MLP neurons of a small language model. Each row is named by its layer, matrix (gate and up: input weights) and neuron, and shows model dimensions 176-271. Each number is 128 + 24 x the weight over its row's rms, rounded and kept within 0 to 255. Numbers have three digits each. A neuron's up and down rows have the sign that makes its largest values positive.
A block is one neuron, or neurons of one layer that tend to fire together. After each block is what it responds to, as a language model described it from the Wikipedia text at the highest values.

L5.gate84:110126101127095114110111157081162086168121097106135112100151145080101126128083101167128162105107129137110123125110158132147089114155134088131113113115104139112156124143133171107137120127124142110114123118142153087126098126160088144172156123113125197146134140128118069148162126147098132105
L5.up84:123118115165123120097129174115141169111104112172104096124110151126169086161102153101131133168142163155100145127090117112076123164079125164128125146121119122119158126125099111112138146145115094100125109146155146152137109098148112135147163098170111137136118114135149110115157167166143139168
Table header cells

L7.gate167:102097123122132133136157097091122104143167093100111151131191113145130156114116122111135142120157116066158130106118093139147115174128106137109110112151130175085134182149155116148155124129124165123096142133147124129121105101130107093125094111127130114156120092116102124147139132142114098119
L7.up167:151130149168117158151125145075141117129193118158129150163138139125159159142137164094099137102131169124137116110104157149114103184128098160171132120095105153137145165131110127125103070171121107120108151107147120135141116120122126085126112095127140077096134116151118143147132153087136137122
L7.gate182:102114105129127110130132075138113119119168131142111115101102153096106153148075120170109126157128144133129099159131138104117129132088148157125128166151091141120155118144156083117113091093118168171136129137148099139115130099111100130129102127142150118121108098116175153162106143147126144091
L7.up182:121072144126108150165156153109125130144128131083122117119140103117135076125134124138134102147175159151107136152095076104118147129127115137115128106135088135128113121126114139107140162123126123141128093059181165168155126107113113071111126083088094100125134165117156108127096116121142142146
L7.gate198:114179098134139140130156104093125109111108117113173127142135121142143134084163133178104143101140146110087085103152147035118130155140106068120138142120117157094150173132111129139154162148134086129111096123138165111111075133137134091164140074099131142119144153118110135118156149103158119077
L7.up198:116139100120169128124138091144127120068133131122176061158139120124133139137165122186110179154136151128068127119151099135163134117122113112104118089127128146094152160110145156170132136136133097132091109121143122105110101129127203129114121096143166145120135131102085138133153117129161137154
L7.gate200:099162145142136161079184128083173132141145136126137147135141153158127137085157162141159120071103113114101126093113089117126122106107140150138107096162145137117111132125147080124142150086194085113114129117130114141138123105062128137138120084112130140106151145132086130130160128167137124117
L7.up200:134139111106121143116139138134160116088108129102183112185189113096115162116092132157119169135120122144064153116109137062171108158150145102152114109169087182149140123105119144105145168142123131162120092104158095127119116140095109105119140103125104120119175112139086138149124171098135102122
L7.gate283:061154141128135152129153097131141116130150110129100152140155124110107164100117150102168164107080176129141069132128118103173137118100132068167143115132105149126122114136138123137119081169158158146126144110131097146107124124073112139128087155140143100161110097086101101133102159143145121134
L7.up283:126127120164190167133136079134135108138127114167138141130163111123132102128153102123123176107109118118125080152122099110139172113135104118173098131167170156116123182152115134147128107137153150149106139072121102091148136130106114077128110088115131086139109137087153112134106163091157135122
L7.gate377:099157128134153119171142130114168153101122142092140109125142133107117147145122143091163086180111141143143150160117126110102145118153140150148106100138155116152130141123122163112104126108108127164151128158124164136154124120099112106123145113163122161134122081069130128127105130138097116123
L7.up377:082153128112085121126137132098146097125090142145126136164151126128144123134159121147128171124168100096121134165116173118110179076102112109109137174149126116154133119165123139141089152107175123126124118107140126110122128148099106104126082101110125147126164111140130124144107123144129174128
L7.gate424:090131149121102155124145093134159115120125145148136076095167112113111125126115157121161127144083147114095161157071183162098142158096102133147139138102141143114106175167181174119163131119118101111152095136122091137121136139088118159099084129118101141160098144127148138134133134156141128155
L7.up424:107138130134103168148145142136144139137099181177150117130104117123112122110151197132134141148118197119132121133150146122109146127125127109142121121114149167117133140130125126146152098173144060129142130120169175138062166168106109135130080111132152106127119140116109146130116090150153138105
L7.gate711:039113152099085162099117100167165130079165109147124099125140092121152119143128115120120094112172124103134112130124169127111144128169154144114087131152113156116103098149077123101136132122140107134074146111090114125170149128113103087170149106099131120104142116110109155113096136174132118125
L7.up711:131120163137143135139139127147150076152141124147126126143134142137161110130132127137111135129150175140110165130053090152122150135117119152104120113126127108142140151132115134121073104164133100085126144117157058089129097136129141099158086158114123091129159127129104072113139117150164104142
Infinitive "to" before action verbs

L5.gate142:085110134135148134158157150146159137138190101134156126114128107126120136129125102106164109107149159170134112134131168139143135145132145116151147112165128128099148093125116108144105089129165113152166172112086148150087180084116125134098140067109128122154111131144090112136127138117164124124
L5.up142:140135118124125134131111119102115156084137134182131156122153121116175162112145113126114134092124135109126109169106134143116129138143107096162117110142153060114096095138100140149130136120146139097104162117120130119110161046098172125187141124126109115160125175126150098128083120133125117127
Beneficiary-introducing words

L7.gate123:084143119140154110097142134140177123165103132138123126143111101131114189132120119132105110130114128158131120157125146155134139139124135148106152130106129102129131073102161095155107149096120092102110152098136141117173108112112082166141088119120126126106089165119102114119130128171157113141
L7.up123:110092138112087144125151159104127123118118087110121146188131129163117119147178101117141133100109136164099128098159168155081084115119158100119138090138196094113108104144135147117123157154090166083167109145112098089118132086127106107144166122153123134143108162119117078147139132114120141134
L7.gate132:115120120167113147122141161103081153148104086147079066117136149106173151164126127124111098121146138125121152146090094181169132132121139152124105115170098157115149097116115115122123174139084133129089162104123111133144123105121144116151162120167096105131118154135091135119107088115158117177
L7.up132:110152129166076090121143157105115126120160115111141137118149125119139124165116133132109101099123136095114127136156117130164126125135170139125141085113141140124100130100128157150120125149125141107085137148095121155146150102138091107106161120135082094141141158145089149076102105108118097138
L7.gate280:152163157127143139145112147117104105138126128139131141110154144129152118098138149148106088120174151114154166110143133151108182122136147134139182151130161159090119139119146119131128098105117159095160125075140109129170125157133136142115108136141119119091134111122156116114117110145146163100
L7.up280:121184104169140158117102120150143121139122081085095125096135094119151141145083119099166128126215112123086133135126111171055123112115155147120123125091126148116116129128115148087102153147122115139099139137127081099107134153103132177123151110110095124131128127094176152116132159129114138157
L7.gate388:114169126097142117112141080088141139133097153133116099161144102103119139117084097060110139071134111118139147144084084123112124186121115131127112135115144149128111149148106144112127143137094126166125111124111130110105136129148094107080114118109150110078176129135161126117167094123135137109
L7.up388:112123113124143134108126105165091136133144164105151113110116110139149089106096152145142119127109119148123128172136117133157092138118120125127118098098140085158112134122124150138146108116166135137100147148154147126085118098063098124115119130126161110152147135150092165167167141110165130126
L7.gate401:133129086129114111092156162118114169107116092130151147108143148092105133090093089107122088142112085114118105118106122139048137139112145126136113117148113164129089132159116145131141151145126098146172133144128125126128132097140110136128101144120135118107126095167131089120160112153098105099
L7.up401:153088108122150182102095127132105185152101158169130114154176107110125114177107127116110123126145137110149113126133133122153139143106161044154137119102161113127118119123123139088166128126100111132082162133174134126097146118168142132102152141092097124100157128123100149110112138161166118130
L7.gate439:104124100114183158136136124144153132113109123126158140116121160088094144117190146103150106104107155086095179129106102117171110173155167121164131134124148094077133151125141122127151089131091124106141110118136103139159121110138111152158150101130121147102145142158139189111115128104126134113
L7.up439:122092175152159106141138108115152122100158137120091123109155159126135166124146156122160100135115182168128164117100103122126122110162158104130123128153118127154124101118105107165131138141121130141157123125101115178139126103136101164100132123171165123101160142154149125128128131122145109167
L7.gate467:125144110120164130132113158143093114138117131141124123171143094140119128144118110065111144096148078151139100124107120164136104139141133161129192135114104105113116139095156183125120138137144141140147125105120152119160135109129103147124138128143101131111094116115136144111089074119107143206
L7.up467:103088124124120120127102145111101121174154143121101149156115129085168096114169144108129114079163141144149137133156100114124091110155111074115127133161157139115131111127163133132118099109151183152136133133132113141119105157096132105123137106139143155168104114152112138111128151119127118134
L7.gate821:118139117154145171147145154120146101120112116143105081126116102130167126124143139099144113119130168104091148172077111186159101123155109143128120161156138110145180096118158163113128148104086113141129141138167136123144129140129132086120113138126123086125155156134109106119160107135187117084
L7.up821:141124116122130110104103138143144147179124125134142148097116134112134115134117176127149141124167154146140080147135099140120181138131160116146154095131170147152089132114077140127169143138158160102169142115127165098124119118132122150091159112122145103124090091168133104168159122158123119096
Split-off word-initial letters

L3.gate18:136077093149180145125134138128113173125143110144163115144141083151136161122115132155155120097124104132109117126141161148189107110099129142144128148095140186111129102121087151130115099104130101104139155109139145115112112060117100120149096137163161111119116106111105124156160132094177105136
L3.up18:136099100167177136150111126117168138133126152124166131158120135099109153141113125160085168084163074155112142130112164131105115154100142116122121160115133141079147148152116131138114130119106097092103168132154153138090093076111117128123112114112109082145128110092135123150157176110158159176
L3.gate24:093075135189155148107124146093117132134151152157152110160172138125101176067131102123139121099081141137141115161126146129146106152130123141121140119137110144130165133115137138165118089132155114109139124133105110150153122157123140130089117101153118145141144097102145093118147103131086074123
L3.up24:184151098115101116132134128110170132127120149110093175129153171111113170174148122147144115142116124075121104129134121115127136132107159119114149094133153147145136113128113131130140147161102104117184156162113132111134122119117135127132133129115117111125087155194091138157100134164154133141
L3.gate118:135159112165100142162075117124114131109167124105134117173120111098124089094151119088154113126145117134111149119087136115125097155120135105133122153097157155126140126154064126151095139164153113133136128098111107148116138121126152123146113165135142149151124111135120121175114125138129112174
L3.up118:123118116148159135137130140151102107100188083144140173137111124093168111124115114169111117113154124122128124150161105106140106156124146110146126111078151109142150131150124101115093140106149162150148122133146121104118169131130071103119111123114189080135146116142128141166122118153103122164
L3.gate197:124123137105154119139135096153128165174137111109155093140128098088109108098138126123184126105135078074090163107132099084098119100105136152128143135167132133138134140138119128170167131178163106132115121127120112095145110102127110141157130134128121155127120127094119111143138106168144137147
L3.up197:114136140097116098138137121108123123124115156130167108103133122135116136116164135134137131107163124158165124085111161123130142083085126117118154094114154150107102131074162140139111148096151125143138124129141147144189104169140107122157146165109095140102124144136119115144084121165079076115
L3.gate216:139152133128094109142130081096142170105162155122116160149108141140134133092145133135112132145071126165100154109109150144110170151161118112116089120165122141168119140110151157133099124131130160130119157124122170141163092165151136083121147109120097114134115104109151103122151085096165155136
L3.up216:109130121154134147135092122149137101136140096149112115130108118145108138140138161108131128095089135106100133128126170146133126112130185171090133157129142095125080104142131138122101137133148125157156181118162166160147108149162165133120097102081134148161105130164085150115118161133121123187
L3.gate528:091135123169162126128126110101160122132169137174124146093169134111078124111130129141178125116111092133130134135119133153112134162159114075183135109168131127097136133146151118102157128143140119138130136135078163123119131111074128079153137112115126118131147088115144159144149105124104120129
L3.up528:110162126137133097159115113152157140129134094116121149096112108093100153136138122125167116157160147131149137127120143139118177176100119123156156140131118105117117146156151133153066142098140091140157105127139103150114124155114159099136146104102135112142136147120166097089118082166130127131
L3.gate644:121100156172154145153134159146126132123168143131141105131113143119118122112119128090153138144172139125178142153146130128080156127137133119108151121101128167101139158144118121136108120128118156114096122136160139065110137180133103126131117105138148131108147131111116115160146116176123111124
L3.up644:151105111129171123103081155144140123151164139166151096118183121126088109128110163139144141113114138142100154108114145145114121128134139138100160109124122127100131136138167134145151118126117136116095109131113123138164094157144111110118115144137133153098137115081164115117180115116112123120
L3.gate662:157161088102149141150140107125134178134132116102126080107127091092087088154140148158114128141097135151115129135128114094169100143133144083119146141134143149099158094105094162160136139123150171112160121129141111178128122117122146112137096129136096129146113126106120100150153106099130130179
L3.up662:138107150126116109139092100108143171190104104104083143098100112136115123100144108091129092150129171135124101118132145135125100120147186145101119145111142114125134102147099146089117122146098105128077117115150132172105169102156188106115123107130146117121156139122111153081134122145131108142
Table header first cell

L3.gate52:150142065118126123173121151128126154119120152128136129148133107139153124115141094132177158129092132164108143127150152120166107131142155075115147096097144131119151097147125080129084108109103179133106091138114155120121156164156151125124111124137152150127119135152112108118146096138166131103
L3.up52:118072140121127121108116122127149132103127136140119135197121124130130133121092102132172100140130100095133126147168081127128123139155115058084124119139185138129152167144144092108068086165125085096106168174120131152138166108132096163101105091136101116150103145115131095161128140103131159143
L3.gate109:125133169117159128176098094218109126139130083147152104117138160124115158126156137092115157107086142084154138151136176104169145112113151120119120137091144139148132112121082158104146094122120166122105126162137129138082105140110120118115160101116119133116156113119116133122183098138103117149
L3.up109:124109152121095146159174097106141086100142142140137114137112171135149130099110149139147135112052104142118121122108119154156161096117098145088140136166134118152142156112146091144144147131063135119130083170140168120137094164100148161129120137116071124149139138154149132085124100103132113115
L3.gate192:111162140114102132114130127140143152083098133140124146099151145126108132121130121136132100105115157154137127099119107124120138129116134093137152118104101087097122134126130179152096099136150106128120155163155142137081126120101107081090164121123128135093166136117112170118124137115120121153
L3.up192:085133153085137128099129087134140148101089121179149119097110095113110133153088123136113130146133141097142096161162098152169141126119154130115168160074098129134166097087132193131102137152146145148104136138140134138105125105151110088122123121105166112130160135157116113112133079112137142162
L3.gate245:177113152137090134158130082124143134114127105152121130115130143111110143127108099118112123130149142128126103126119161140134079085091135148118120125076109130121136127124088152143137091106118158096068132182149160140164053124158173127153130133109126161147138149063110132138127136078155107096
L3.up245:123077084110136150151170143129100137103097161112145078153175067052107155132122147109116105096146117116162105159105129122119142136142144164128143109121156094137122125111097127080119140164130114168112133154107137147126121111113158097178141180123121120140115102131160118120102116149123120138
L3.gate308:110121122093140118091104114100127133113112110138106113128136075142135152152145145082126150129171101153148140165130113137127137081146121085107128119115140106140112110113107083092140142116142155130120137128130123124139133087102156118159096123155116136130105150127138114080133090164141117158
L3.up308:151117079112103121099115148132151086116109092132108133155141096097136132143109106142119141132173084123117113154138079080179107115106132140097116123109129139128154118120087142144110117131112141106111128105143120114126131142161128098123122110055119096120184120141100154117114103124092154177
L3.gate497:125147106104153141164143076140120102112123105119118105151140108163144147143129102131114073086134145150127096140108140142105168137145100105141116107126078089153116132130166140141127154152172165151099111146133109142137136149129146120134129105139174155122158167136154074069117140104117104176
L3.up497:101135122159118134158114125154117116126109124139163138119102167108141106109141145174188110107177133147115106112102090118151157133148131116149121101123126097163118138132125121135111127123145147163122159095127104144132151112125094120137125092120135170097160154137126138122145140118093154174
L3.gate512:112153136146121120131165120153136134112104107124138166110157142116129141144128169105126129136071130136145108145119164159073128150126084107114105090111164138096143151149128137101150112085165171156097110069121149143115091186109139151092109092151150126173138147141099147127165162161134134151
L3.up512:135167173126153114131152174128144152127109141072186131132133110072094098148133128147137118109112121114123108144132111160144132136134136132121099130076120119117174119100120121151091094072155164160111105111115108142165119112144136133087085088117151132128127124144097142148158121103156101142
L3.gate605:108131099113148140111139153140110133132121114121124187111221076096079118098139129123109157117102148137121112137123098145121186138141129133134148123103154165122135174199103153107117109133132127157096125170114131138142170099114076145145125104132108158149140139146116116127099116113084167129
L3.up605:078158122122170140122175118120128109122099151155148111137169141151164095141148103132109167089104154104135101160127159122088189102145137128107118153116121137119163164132118081116117146166097157101130146163129143100096116148056142157092106137105115168130100141094122133115143146089158077114
Coordinating conjunction after modifier

L3.gate77:121106096113181159136138140110113085130147132185152176132107103140110147123135114122131105091114160098114116166160143142138118097133139139111114151096141106089109120140143163149090154130137132065133153150162141139138133087089084073119146076132132123111130119091140135173121102150114178134
L3.up77:137149106151132113118134099119102084090079156124118119156144111116149137116110116133087086153130134105116087145103124141140129127126150130126096132173126136125129145150131107132191135132144085188093107148077115154108138125160056141145112088094165096167106149137110141134130114142147082123
L3.gate225:115091144153103146100125120130101126111121117150123152111110112128097133103106163123169179123147118158159119140143114129101110182105081148114102132167149141111132139127139161117087119134164127103147132139130134123118136108149141137083133138107158156149153119124142106125137158168116130080
L3.up225:107141121143158099115149098147160043183117132104082115125136146157091101142113108161149124129165156145097116166147153111118134124112124116153149114116106123116176163146110154118090116127175136123129096104123141121126136156131121074067149154126129107109155106116102161096150137130121119074
L3.gate283:107114119105135147187126105093143140088116121110149117125100143116136088147111114129106170104118122134129085158163118139106096134140122103145147175122121125120148114147149213102154103141122105119145129106104153100095166151126129112150145125123091124085165161107112147127117084143158123135
L3.up283:106105109129150117088118110130180141158122163084121157164121136128145150117170125164091148077098155134132100115120129151137144129150126141105133173120147135134115108162157152142109113169105099119198133089148142099112152072103131112134083102152064157136111188073152106116117103109102119142
L3.gate286:142128100105087136134140121141160094123095149110135172128127121102204131119132119141089120100125113127133124177181134147131142135124146158150087151157077106087118107159106144090138133131124134060103100108110093162140102105136156062152129129144111117142146160136095105158146169149166137139
L3.up286:159178129125111111112112122108122120159148126150102109143086102106152149100099157143122118090101091102107124206144151088135115134140164125130106135121102141124077090130094129104113111161150140126118108122152091134126152162141123076128135129114154112103162149144081121118145145147143142102
L3.gate314:133121103101116129121118136140092099125104158156122086109104146121139158120098130164156131129135077132117095126166134129064138154166132142145089178087098103152148111164136121111088096088138105122136108134140085125130156122154116110173130116139128126122126181146117139115127143133120082127
L3.up314:148161132135121157059136122132124140129145131173157140124136100139165127107130123143161170149071141118135117168136174103074137169101148105086166106110130101110118100072153106146124133158105119107138101148152090156127142117146157172169152065112155108132139145162132105136144161124114096108
L3.gate466:132103145124092122144136155150190096098131153162126096161089120209157148137141168132111125135151118101127137138119144160127133093143101096137100137117147113107124117117171139167115146145099129152133087133105128129111153126124152149094142115157140106142128128127159103135119120160146143109
L3.up466:091122119110102154148146162093136094128168139121141137166106124161115126125131151101080148138126115142120150172140134128095140081094075172112120097171130125084129124094125121117114168103120084122162070117163151118088147149152118150145152125137136119096134146137092111157122110135148142105
L3.gate637:138136145169129150152183163140174115129120177152135082174106099143151125140142154137123152153121097083133125165108115136156150098148130144140089127156114137116119111132182128151128148153099130118127111164141119129109159096143123185143155109101139094132125135136116125129090129149141140079
L3.up637:131109097126102126142127131188131135169132136131148121170110157137172182097166090162170104110149134090136109123103143068098160145139172158089124186171145140107127128110147145172150119129131157147163151150167121144171112130132154126138108149110149167180105135110136112153126151127131113120
L3.gate697:117153135125089137135076087130130112135111145155125128105139100091133160145099113129115086110094147141145121156124130148105149113152143150158097107102115112106135098162141107156125103117090094094136131077142097093124188114100164084168155130163125113149142144141137104120113142143115132102
L3.up697:145094146114128129166128088108128123101132150173142131109102130116103166143102104125089162133049097132104106152123106144130136116148133143122151163157110197080142113065120171173115109130126140122103110107143156140165104091116145103183166099193063137124153145106152142119142139142155138092
Verb-to-object slot